{"norm": "layernorm", "norm_eps": 1e-05, "bias": "all", "optimizer": "muon_variant", "weight_decay": 0.0, "schedule": "cos", "final_lr_fraction": 0.0, "steps": 6867}
MLP neurons of a small language model. Each row is named by its layer, matrix (down: output weights) and neuron, and shows model dimensions 0-159. Each number is 500 + 50 x the weight over its row's rms, rounded and kept within 0 to 999. Numbers have three digits each.
A block is one neuron, or neurons of one layer that tend to fire together. After each block is what it responds to, as a language model described it from the Wikipedia text at the highest values.

L2.down550:491506495465633454564463483509482450497569513424525521486488464573483445565543632509434464444556511415473468488568662483530521535416434604483479446448590547411474527538568534534478482495483527500476489433541582493621504509492421372480495502525473569459423480474538482564517458495415471493440465425513473508563502428498518506469515556430514552510551469446519459513483436535436511550467514489473592544506519502491597463482556364466479480530416552575502520551452514460549509529494503
Final word-piece completing a common word, mostly "s" after an apostrophe or in "-ous", "its", "whose", plus "od" in Wood/Woodrow.

L2.down84:451466529575475510435468472441552540424465601503495511519516523507493402468457408480603540514454484460462472473574497449434498469522436580516562546533507485469488525465467544555536448587494542491542481492469470443515415513408560562444572431398492543528443556526485499456558514477421447549485513594528408635494366557416490420539493490498504469486495470507494445593524492503533583516627504497534435505494505451532474516498460544426536473527557481497488414519459506513578583598413552
Word-internal pieces that directly follow a split-off initial letter, mostly n/N or w/W, as in n-um-ber, n-ear, N-om-inated, W-id-th.

L3.down56:523486419461426456506457468507537561460544510534477483507600547483490415505524478463494413583475432519502507546495479512532504501442538543428522507547539550490512488543549495469487540573548476527552574432588571489551536559499460483539501483470510458473409473561496449490522472428513436416530498488353514493389551467485512558559467502535502578499505550450477502526505548560430433483515579424507600511542593422510518495516529344389539474470451560500571610410501487487524508436402615
L3.down112:551473523565466538456484531388527491550418509499488470406468650494491490514539517605547451474509502421460503427523459451458454547576442629490501495474482548508463506472551489483477428607471529494520437446532471417546471505468470531510570601563476479426399486508496446457492558480518507506460433425471597536528557473561478473496561553491593586505603584474572464510569470517467496437506472520395497469459565450413596488584457523461512562496483487480478557520534473569553421487478476
L3.down278:468500483473490484451578493566476558538538473521487529428516570488497518490449460574501430466441410445488548555512589587541484523494466490409598545550475498431494552514488577447547468485484607484551562524506465512475366519571554507562484503543536465475508498526556474524419514545422537459548441428485455493605574390440514514545490479476506488486470501504472565446422451449496483499485545604428438501379547486493551567462517496460474360582517517496433497571544511615479535523572408
L3.down415:624543442499582574518559478516496483534493478468494540442434478519521546530481553569392509508528464561412668486671468458532524553514540457521461506514451432440420499514538498429540364502444501499526430466564366567498489559513478462477418458534538482529544503478513629516506483534496407479504557475508485545500447518557476488500520545480448478513580572575494453502564505435449465515567414503496578543427487471459453506491440488481454485465517493542509439480457564517448438562530514
L3.down430:518558561502482434459524483485494571583468507482504452587550484465506474443521574470473550554445491476539466369541459512506586465489503456503383614428590485476515496539420426539540458420533493607519438507591504502512495504526532545462555528457518432453453515486519535468488557427389508444468525545482510484476520436462567618508429447506501536541545503552531504620619482504500527522550455433500483439469484581583639410490507523506535408424544495469514517523427517501490469470431466
L3.down479:523509457437482498478494529562574485478438473481580547494433599559464517544519453484491434542517448447502464531545477492522453558503585470492573484451524496589448486578578536464569507502438437505503500470480487502505511587554480460556477499438536606515538608563526484462423426470492460476354483463494497495460563536422484534512451506521555554413419480514443492477504619483506575523417506477484576457482532530360557468549467500418547429424542452555429505491507569503411621580460489
L3.down517:577493559550475512480522584501551442488387539540494381475514598527477507546432424490442594490433517455495385561509405441444514555544582547465487505463567370475544516513447519549494541389506546515543574480469445519571549458477483496507471498463457584469484517567477468448427500434493510570471501486517463493462518481594429440448519584526470593549594515557580580533490500435442549533496457563450529452449471423460491508475506520414474474485454530454504543535473494527479435604574501
L3.down564:440546482515594458503483477478442346541479438469587560539481456501537501495514506606514518604498627491588448542469523424405467508501531552471502493558535446519415471492530441493444492496445598400460528524405576531586507401446523551464460504448490499517485595470453588482553477506471466553496447484527527489500463465521527523522480514429424556460608540561484511487456464488439415539511570625522468487471467472496551527436518545441568512551428589544494492517457504475495544587449508
Short word pieces that complete a word split into several tokens, often endings like -ed, -el, -re, as in continu-ed, Ultimat-el-y, theat-re.

L4.down50:463461510493513534620492553539451531583467483502532482411535466490465365439534420553498514522560585465506507443384518452502496554495504563425533549487449484493523523568611473479573539470458480492572500461504452401483462451492468532547435432523517593391483364462445498472579526438539490451515526456519534510554446522519513566464514575429516571523531531494398443480502401455566465423506503512502517529495489514502563571563520478594485463456529531509553437501434595491607532425543489
L4.down133:499493474532432484410406445540493473573432555404499477529504468486442589436474539488521586401557497618522530519503497589473510517448424476508516548506547485422509511579485538489553413519538481501458458451487501417537527553527568522504516456480448582505548496491645480562499398543505547499420488396488469553440482523522545555464469517447461456471402421501538548471523563514486437599536514524562567537594507445411487466450522433537533527438517459565609536456452529568489494497431547
L4.down198:362555541456437453487517473490468554447501550610521518560511460449515600455490541475517450477563490391454495525557540505437530457489495493489453565519574446502589549443453485521534487518552499504404521527481507343521591464480492467490508457528638487495554575444460476524473504547372558449549490558478503494506539458465522490464565555615511495501467503517515423525555573452498547494525398482462426458544350493525481500553415558531441486512476573518505463469427468529560533476565518
L4.down249:610538520499547490499454476517535471477498492560501509521490452557584564482539484467441510512512459619515592387583497419553447547540489566449542524509496545543519568428482553524545511496497592481501454456544600461587429444488417454467507442509479379486435540491519396398450507537435614542469453533484581403420593409461490436531488507466574460550557486490494535528493491426515544563465541412564563518516485482425501496537464477516544573508471448468541538522447534550456446490542452
L4.down368:483564452550552468535467545529425506437453502513410545523491485483528430514513521511513481494525544496616427589428528564415590508508495465415498537464518485504562563540453466446597578517437497556550426475581456464530453526450496501539500495569533503481542460517405531535574470446468556489558484462541500475565441547516490577576508457416468498621498476488435535516467533440395476505547422491471516592564495513426442568480556500551422336464531480453466480408531527565444557554532544
L4.down556:439476395584431536520499578436543513507549482475546482422543553506458527469461552460501541579623471460410454425551505541506474464395442539481498569500509527533459477486505494551505447401496557484484435438457525496554468531577484559536543508509454560585542394553516539493531448505476518528416517436614538483540495512449450428531474481400508502444489486519533544513452523474451578492593448562463535585604499511452448447463443486536451610606543469607432516472445515492511460484433540
L4.down594:537530471484512574505408549462464466520570533489499457465542524442588464498511561422527527430466543500471561528542467419571511598513464520500491500423396475521563471610599517531483441492425454445441397550565540555476476533495447474511451482507492629503482534537455468582490425447466499458498562490543555531484523452487509558475416526541464560564557493468428537495498489478571564439512555470375477499425424487445509497536542506535493478421474511602438470570512639553433527530454408
L4.down613:567464512400507467483583548479482499495528524567475509459426537489557471557493543506497427514468523470482456464616481482562526529449472494498538435488476462464545591500479480551503500536496533501552520539571569593543400484478476441421462472449530461506543479483443451461483541518534441516599401502435601555431580528467464644476472551504487511545539496494493547599499539447492461494570492500408515585407485495399479469582552501443551482468440448539573626413383478521413526455493478
Closing sub-word pieces (ion, ity, ure, ce, ive) that complete a longer word split into several tokens, as in exhibit-ions, futu-re, opportun-ity.

L4.down346:438530590507446409451499439471517435448538560488605585482526535472499454457504574457388523525498482487526398484537520549565516527479437575431526496408436476444591564453535502534492486545459543518397468537604455561473475495597502518506569471448535610495503439591544496487567512500478442500540469542521501520521463562477542469485450447510388489453588570481488506515513485401551569451548500502435506513518535493475542626493449439515490597484526517487460558430408498518496409523402499
L4.down355:531448471416526489432457597423530493415451497608479514425382470563605480547469557500498446572456469477494495458497531541473565429411531533502485446548517476527522662516506450448504479529485532580588512481488612486531472480547464461415381438550597555513472518408496469563495446499502582585547520563569466439497488531442497528480494530503567492504507501474496434461523491564549513470514488513462534541569416506448513538492460554486564544422386535519483430485552451541581449498488527
L4.down439:491495411502428454369495553504439468410448484370413494509428522539467473541541495478470568455612513492494488551490508450476473402579556574451515502477527458504587538542547552433509441573468498555479505530531596494481512580450513533526547481448456514529557601498533542562610462474494463534482487558403443457446482475459435460537510459516550503406478417438508516541542487478542449501527472522625486509453456618527453452524579517518458598503441515553518549532566537541543452460446547
L4.down459:414422513538494503498439504514493417479516521587415505541482474449556533432470586522519447483452570509531488499479480524528409506455533460429479491505491468479519505494425494436545502462568454520561565441616505567519527518408430434521562429659501467538491537538576465498574480484579440529573534603467462461561509510516457550456491546507566474488578501450478523422514511505500512551595405489523518513531457510451471342529401493499436484469570524526498499503532487447493392643474470
L4.down511:506471507485503534574515425510472413543467502505572428420563326544447465464506440576533513480463492483576568472462511492436467499468543512515518562527442511472412431579522607437508442522499494482501450574445481509511528528599518512529535582536412485493468485448522420538599383488521509572532514527608472544532463481521491543547540548463535449420533480471453568514563536492399480527540554386527467453517485564482537466420453554546503488456583454503480478487496556510520572412594578
L4.down520:583446589447543471475519505511500520587479529532437428487478537552501603564487591532419494522476489496472476513535454566566407518467498506462490544543456508518450418458475564466529409431492490486535586490603485476457495496462516555364513585470477570490475485448481477476501528553415489473593459485461564448406431524528442525553572471492609458421503459560456451580596483510574459479467553471518526541443407470547502560534553549405440415543488536549512558501471480471562441557560441
L4.down574:502574444423519503389534578404500577484546529494601423470503533464542529458450483445579566448432496465534524422569399585518419435461601546547507573379540410399508503589508521517530487569468493419446563502460582458471480476432518526515522415443499461476564445505507514499475425557539493473549390500565505509488436450462554504490505474517480445509448562473451565451427517455496530540539465492518506554552557605437486531523516498524597523493497493505504508497523584553524547499413524
L4.down606:576461496499479482442465532491572549464491455469592505528488523480450462470448543395497462592519480492590522493597500439521387501526455542505467584487504498422528485506461480531518467570449575454474619575436465449497434593502531612541500446541458486416498599510484543428526447555533549547476578475459461471453522458454519462556547425495536509537506556512415439546587474500477571490529459493479478524475567575545538517536460527531446356395407546422493478585486447511473564533484444
Fires on the final piece of common short words split oddly into fragments, mostly function words, such as n|ot, on|ly, al|so, abou|t, ne|ver, O|ct.

L2.down122:453409396554488505482536490439489466497531594508502435601509524540531520509470511547520479446468508313516560483478566572356495441460508643481456480546498605495457456577536465485540430564405564518422501573508494475555436539444466473490550512429462552450546520410524460525547526520453533568462508472565429490531532497528543522521550489487508500538578465532434542531489480574451499530491473478481603414439445525469513525480509480524492406515542490446460472558487450525508552519553377
Suffix tokens that complete a word split into pieces, mostly -ion after verb stems (product-ion, construct-ion, reduct-ion), also -ing, -ment, -ed.

L4.down101:486570526535529610526569478573389523516470459590413535359406516561430510487544535521570518523553548466527613453537532514559521455575456499539475561460457506508519497475479501560471481513507492418490496416350469491530464484595462425524466534481493448523481492450468414483507479608451438433505499584397462501489460508527505494453440476456526515445543505462591451535547558484544523507540523482549535538524394528501540528434453474418481457515439484478476472479508562481599588452523602
L4.down128:449401581485614596489536540473568567475413551581559414469476489523578517473453509527493516508543639531537506482533440432517448548470496517461472461523510502489515580487542458448489540453502386494458511554608573466453438440525416505458431535445521557465503568457517530482541541621488501431468442513468552531518520449447461565573454583408499483546477506436502548527550442558525553416500422566511486577461359564477512506522446530487498457500500491516523447409443512495529495492436482
L4.down202:612444526462513578540515474488489503455501520540451565464538450482461447443501577403479505442467484502448567422512582411509480446492538462514515577538470555502404476514586502511586414471518545530436566516517482510487587444591362528511504513548579511452482473463451391464535499560530495567488425465398526548419586438574487500461556541448586476447512441482515476377507522402515458498488557499498492498481448491537487494533426507475472577502572555592489513559395499498506512561572491
L4.down358:501499522468456407520523513544434621514579520530506533512501525572535412485546484452457570517549475472540536518486520449471478450509521513531518459463470524460517549534499574498508405489434473467560464478470558514544454547493569508505497624534547491467580503530545245534528461530462500460530592524561476500470452402483474533512559502485588527504451434460501444491569531396471492483586470515415493389439441487467477496372513582487429495522523495456468458502590509544501485537573539
L4.down426:592565594568488452483506453529527536500445483486521483501448580460546531525509471455525487536460393485447568534524496491476495528478476546465419459501472443552538505521574474421511520460479503442529518419511441517572420543506465526458620475538500540588529563500431564499450527551523452467481491556494507459533475505446475608507451549503499560467510570605410490428563431569532456525386462537530474432420430397480507577567550521426394595436489550449525480511560452583548460401536472
L4.down443:511527473559447530440509478442487517425473482515628485464536535594546483452425462546433565564513481516494495510493543411552476473476455475502509492376473518491584457551452491506501515512525574482510486516465449568493553559599478580532576466491474473407497457360421424469505518422562537500552557615560532540591484466536482479501510467593524497537518477516477470412558521465537537494454495493499609479539475428593440451419530394510495437541506503417450492418513581542486515588413516
L4.down457:538436548432550560539483487531485436493438533490539437483472562384487522510530486426466572391499472397560508443534547458582482457487434448541485504482576397492556468527484497563474554529532447544482448570523481553430613554589489524553546569492542492513482543505504489477498548595488419499520519555489523467479491478524429410525453447518566475506404408565502496567596511552550419501496548500480508564473483560525500490565648457445458449406423459523502508517516533431382456526527459
L4.down577:528512461514470466468443528420519553458502542389494472452599622490457485436537473491474403544543511478539495414542517529560494506551511557558487448561437398492444512492445500524565434552496507429448466568491478437539452488484485470553567490437593490451507511624442477507535458544512473495510463500518508538590446450524529544544518501553471521457420533412512396481375546457478444534387481560470590572500569476430557531560527484465530565555530582512511549431575566427463550494498425
Mostly the s after an apostrophe in possessive names and nouns (father's, Austria's), plus middle or final pieces of split words (who, significance, languages).

L4.down0:429480475496484412440434492548482566520433465538497508488576528481485532499455519483554528520433499535588502477586400503537511423533456551484468510528535552485529400455460493528473371485531497626578594480502468468485448488601500517484487567481567551519481503555546529624513544537619560513567381463507461447512610495498529550472530513503520521554451476528549418483531475509522502413445511554485499509561456404485494420562561472494424407392547445543523453440481491411520504534437449
L4.down21:543464564457547481431520499506509615546504449424484501561567509529468501590415531498432478501562487559517404381465435463582547529550429422471477499416514362504517571474491535518493476468519515565553572578554437461483503508499499501566504528436448534493478516515558528533514525466536557587470521484419534447405499491501436474444510509516554482523501614507529539503523503545520574608482496550484486456450498410442520485580386588431560509528372554506483468565406523453462489457500553
L4.down41:410449511454512534486451496488498535515589525515564488523433471489485530414460596468513510442506488483470441584519537542452519502494501540525677497596481561553515489525474521528534525536541482546490512459586540509557456456537477409446530508503426418447561390495521502515579456431486487554568458467463426508454463605433487534487584571466421470479446407390457574460419565490509512440599511452594513536555478561471417593437485511482502508537507536498392498498566471432497497452518503
L4.down344:509477507423519541577405564539350489506588525547617449551467441485500465598531519513560583568551473443442546414519491382524489579480501576476506541538486451493484547466504499556532505447467492617488531517419561449528508423549517497454497452436455450468436436608453504517427519502425447577484532495436494499564553508499417526486584536491498477527508469490465499543501485529505516588528524500573555447583437474554492538521426409574456494527482418549470509486485412548499496397508534
L4.down397:506437449420496566396446467476442458552492565410447501498424560517530523465457500533520574490534523496517526495469502466514507469513574507547546441578510624504479485535580451456491516584433488588510462492441523548484612507515461544484547649515468459488569492478559492496532428500479429551497370471552462649513474455548493447575525585438496464505450530447584562511437448460512601518537512472537527510425444490401551516493493418488443485490522464545421481443514505432464499457568435
L4.down461:477480504464480512404416451481461502465606514422377525541476491536451460486441510613427516485515516570512517580480490497551479527564490465514560498454550558419497441471493597546622486539530516594517350441534486450545508642609506421474490499529476453501468530504471447415552462507496462543455558470559483462535489497470475474486529444473554478511580609455476537534465483492516498459390473506497469458529508532445426543475447410532550550498524508498538508464657485511453533455568512
L4.down481:503470543415445558485482492445374539485577585532497438447495576451616559442547522525514524497502524554467416512492509514504563458560498527472404494610503368491521548554433506543534483489444489509491504566510565482437503532462506515417426436485510510518477550508459437544480493517489448583493563389451542528497548511498441470514425573500591539371469491442493497516521549548445567538504538415404483472579543502587552508460486503503515448452445507472578516442451425524524613419570482
L4.down565:511511443531506462564524486439574486499482575599609533489509492543525424469425511487458490453463496475547523529546492631482445480454515595562513418543482466535489461480606594518494501531560466426522567489466457454420533561405585481479519482435475507587520376489570463453510532471478503402462435470524442504473486523394555478515492430499457479423473543612473475476531571528591494466466554520537580445527449523620443593498542536494525518563466519541442419466462431464434474525472487
First word-piece of a word right after a form of be (was, were, been, is), e.g. was b|orn, was f|ought, was m|arried, as well as be|gan.

L3.down6:494445508547535451442460526516530572492396586615459440415525467471555527563521596474573420483496502518504550511609439397523416454507510465525463511531499500510538447566535553428443522627496458563573420607436554563510452535504496444517473591511458452519522491473573540487503422439522459506489498547481418490568520467480453446463495504531479468498453583560507494551570528425472433425583491466468526435444458477507445424530534573588551479490574481492431573513482502544565432513461451
L3.down123:466468406465479454509407434483568483492526524605446462521452445393520528539499508411410488555551485489545561512506527403499535539488479457537499519464523483483520450418414489365448505526487525478542594500553562507532562499588490431521532373589503577505482442482598520559452512468465496560485510416479450557556459566508572504478550434506508508555528470559457451441545482422554488597460445526505583542484529456525526515578455510551544519472498517386446548590465528546429481509597511
L3.down165:520413468496532460426539497493509389532552462559537514483510557522514467517456600485540507424470489493384553530532536540435457535541539461502487665489440501443521535459507469522487570614407545516542515493497450451495444486537445504565552499548529493512510499507529536522472462566485543480575468524542441460543499585383569515403494560503477482478457450527418453515439555443583463473475539508469566427579502457629459533566421576507534493497499438461502441546406395505548533456579441
L3.down392:434600536470498543483575500482471571530443444516484444529556520622468507425458482530494499519465392509611562532490551475449448520538441500489474492477521472476530519531491519524473469534498472592474522581582502424432441586596493526439559552516567483495424516422439387485537534509516500509455495467542496468467616534437455513486517546513547526510453472411437492528522540608492543522375395391518605435457496493544476496517472568420487544472509550507419573438620527477507503498499471
L3.down423:520391603480455533532562448521512512518423413438597529571502516625513449444502508496490492598488540503561433524452530513485451506514428431493502418539463466514519491476503481458466403570523465430507512454580519550530498529600483495461492503580453528449509551521478466509519458527377495440430448464516508560463501410466492505484421515462572486559523497483534522515499521449453547487380439601556544565481566660448558462545520532492427497636553485494456462516511551489439568531470493
L3.down507:404579481411467537501554519484425462543422486512507466537484492515466481552597515441535520487544524534449484463520543525506585511428452547577596639525387439509593460468524554447509494472450488506449389505529500546526436389536550449606475521474508475442491501498493514544519531560572444518511467492482518359507486479481479420535463594490520412512552616485504473419517564510532502466554458556455533488447453479481512531449537477512489567594449569426571499573542429418492491439531479
L3.down568:550420457484427507537427527570490541502575422460444510464468506546388549494474522478492509526550467551554451489450494484493452563519487450509518478588447410473472518557417522391487439460564512508464555463559543581544510583488561388507586460507542468494491493502540447523603472468469472505535559504594527490478496572473496476506408517471454545607526405472503513471503518485459595492445550462391453444497538534479631417519438561511592582526507519604481528468504443445545518499547395
L3.down574:577537454457428459489569530508522528486483502502436465462476444528453573457549546477549538506525510451501585414573500509464462503594421594533443547524497537507506459539508483477450498564536519415521548449563500408506549537524556484481577437413476559528468530488455345562547485505523546428416583546502525494542444551412526470481352476461554426558483467476502484518526565527444461542613498416474545507578521555480525508561462530510523529428518436497572393483491438511413523535468603
Word pieces that complete a verb split across tokens, especially after auxiliaries or pronouns, e.g. he|l|ped, be|ing, segreg|ated, hav|ing.

L2.down314:415495403482494443491481515511522414555438479480542500642517513480524461560479548589529520537553393509554580505498532490382532474509414543525465454570525593484495482372449495534490450495510502541471511449526478541607479563470486533504521485514526517484525460462463399381489498472503466486527455450483534471398544603562535520474502494428495512377469544532511540529476465576472556435404513523497520528557422545477400515478612526525422482579499593519542545517539462498434591474526466
Mainly the line break right after a "= Title =" article heading; also short continuations after in/is/was, such as " a", " an", or word pieces like in|s|ist.

L3.down324:606498579568524563521512502470538565539543466554452582412513481529547611493528499503509481510543544445469434400531533402442564409617479506457506580501434546536466650544552522419440454513425537524522515518394573462552557506571466444479487541521564477462496477467488456502410498475475484457548505516505481489493468506465508505473562465499548489470384490466612573525457584591423538500503507487438512520449408478460499453497415521478396568484430440476477511543486539516522463565470466
L3.down362:686505507438490461485460570518536556434458544503483458456400476504486585532482515447462562484526478475455550601524602486519523555654521396547474556517447510448489494498449488458518520525522484372440457508455505482444536514528436484449595448485484494449485545546480536392444570576492447574471498556541488491498516489511447504508558488611489515474517491462517464510552488411505479482485464426443469596536488548621437556483402532480408460511538510538591481494451525449444522521509543
L3.down441:558466476474508483494545512529535525429406519453462512481502492444452422525468554479475535504434431544399463465572486515555523421510557483539442588497602538498515465509511546587555458416491528527482495556462515544508486545519404481479537546593465568539463439497505528574472542520546365446434606408525607551431445535543521498478490411556460570523448573559490479481532501488583458556447519530494575509453476485482381455520432497472408496555557529497537514477439480461589456389565566
L3.down467:528558558504442497579561463515512492374445560495569468415542488459541510417554520558425440476526509477480369490512534511509471441523500559423530502461529429493594471499452536511519529542457556476452480469521523554463486448586477480486556484485542533509451484549526594521513587535487477412434457525498457585414528504604478476591422518549445570503473522564571532558557528474476388534551410423482466513489397488623502510508394499457479482570590413553428474466452522486506492489478538
L3.down480:514513477568418489535581485474525525534431386400446509390480424476391537528422447484469558610476515568495380478559532522487528469465490429491501488497544533538611531454552533626533519512570453553527463458477537494562556455509439432485494519435434522503448529538483438461411501438486451519614503496586508487545509537541443438531561548554483543525496518480546591460539459513463487536500468513444422505459526521448470531423440438507506578545653561506545479504448514541496532449523540
L3.down519:569434456521516419460473524581481462438547462422468468548476497446488488507489430593454435503463425541695455491483500506508564411497473491462488556475425505447489476513490436525576557490427482519488518476534450471521553516537503555451532387604509443543586475491551446520520541491514519450581551546448537495439454463495434511525454472465525528507579518579491558546514559530580451604455474502447421514495518436493507562450552528486601562442534527490552438453502443652476423518517550
L3.down587:586447589480466473500572550499514441473424454532472511511507508484535585477440479479557455488452440444558564538603429524430485417542464502423431466506495476472559499465515451509520509551482517483513508490541522521640481494532484514414491563420480562475543614534527520399532550518423481503428539526425497485537507429488504577438503518458461555486561487456541409463562492603495515541529462436516503428499531612582498486441537485527522610445505530424456380488472427507523515441634567
L3.down616:530484540460471438541472617552509509508439515501503448433551461555511544629519475459448448563499536425445530448502512383456439441469567498600527403436511525494575490486552420544572582449441567517466447403541510529507531492454483535539557611434468533516540530498531498422482482489562495586578422441479580406430609517510504569481593463508466416416442498480450540491458457501447543549545486493555524488489470527578559489412529497534449531457435548531495481494439546438506527538495510
Second piece of a common word split after an initial o or O, mostly the ver of over (o|ver|run), also O|r|der, O|ly|mpic, o|p|en.

L3.down117:510470556465473526507527461565429487474430472564445541499516492545492485457551585498527559422446360472497540499560558564502460477538510543439473491488433490535372610569509459381440556434435489477419553532514501591477418440586558448454539512483563493468525547467508493487536507509527501547424455430490558530562539506570419494597486462544418547535531545612542490471470546453439517502540498385458518475432500519477546574527432525510450563492545489538476444507484482427568563614469509
L3.down472:591388515478591533524451522438507457512538440434416456483484521557530505581542538573602521456475534414516519477501422469484512487504590574439482417517512468527482527469555505533529524443515550467437494597511450526505552548500484510444609511476529520512520459540472454498437534559520424447452538543577446455631531468551605498447429600484440476503548497485470538492426552410461548396437478396522429467584497458404501438472513552542506484592487463551525457497510478574565470496541526
L3.down481:441453476473529481520471456478516475500485559401575498568449446488418542508392482586576498639437480503548478482460577489545421577475404591525462503472521467508494498525493476516474542447624471489509501508470455581450433450573440461496542452540505482406482538432473533530450541648493436516454562423596471520453488501592508572419499456491442517497522556516567514471534528537455494516465578466514529562501476571577479491447376482523462559434555482486485521436524472530580459453468565
L3.down498:546459495463419480525532451503590454575399484505510435483484504540476476529499482570565513508513532459555426421499490581566495515515434525496450538509498494564543454496489507440477503536582447529510531450550484533474517494477464444387513444419449603466426514499610445515437512496468506505542482473581558532442502501531502509522539604481510599495542508368476565486533499627447511503529610505533543422503445534536336555429585568495488531571523483396484515490469475515442600421516528
L3.down579:511418455579497521527533424438487455470480459503510517408438478493529460538456410619419528456439496499507564463501531522375534534525415559454600451577410547533563424532490582562463576537565578523505458482527523506548557501523428536462495470489438441454479543417460511539481465505449525436544457500495525508566545524491565439457522526486474485435487495590570552509482517543513545536544567496498405444441467440517497539480465476572456551594476566469497473524460386417521566598505612
L3.down592:543450548508490387524586469476451468447489529497504469627491474476499381577596506407496511444513417512533556483528422488468474579455537545577514508414516570528552448587475415569497491456427491511557605568465522505504514466545510622531466511436525404466540514532493594429500459393530469541579450460444478482576519558438500540470549585486500498456507475488455501485540591480557514559453496431396467501437447582471471489565462432518506516485535537539472470467505476435557539467448540
L3.down595:562475427573545557550519510502432475444544435495582469483525441511460546440570525435456552500539542484589573512463537495516482432491517475518498561455483516565468505408581484443455422448454593527422495507507424473454478473611521527429508573545452454467471518531486489418447444460462520468569563518407550510558500498436579559372481569463448478410499499609465507545506460446552488558500629545563491525476478528555578437493523489507480608471566441464549481509525404436482503573504534
L3.down632:446485448441493522577507393551502491425440491523475519435477518537510458515472494607479525562477557350589478434527555430437452532474506415540590475534491489533529464420552520461532481524566444551443562458610408395455502600577500509432516551479463536411493470597526509511480436540490470484527547557507458501396494582412466566540465555500494480512507567521529511491488561554496495513498528464487524544583543557457495603453443478467494404456556557492475436535569530564497514432451465
Short word-internal pieces in words split into odd fragments, such as b in mem-b-ers, oun in c-oun-ty, ong in C-ong-ress; occasionally a after is.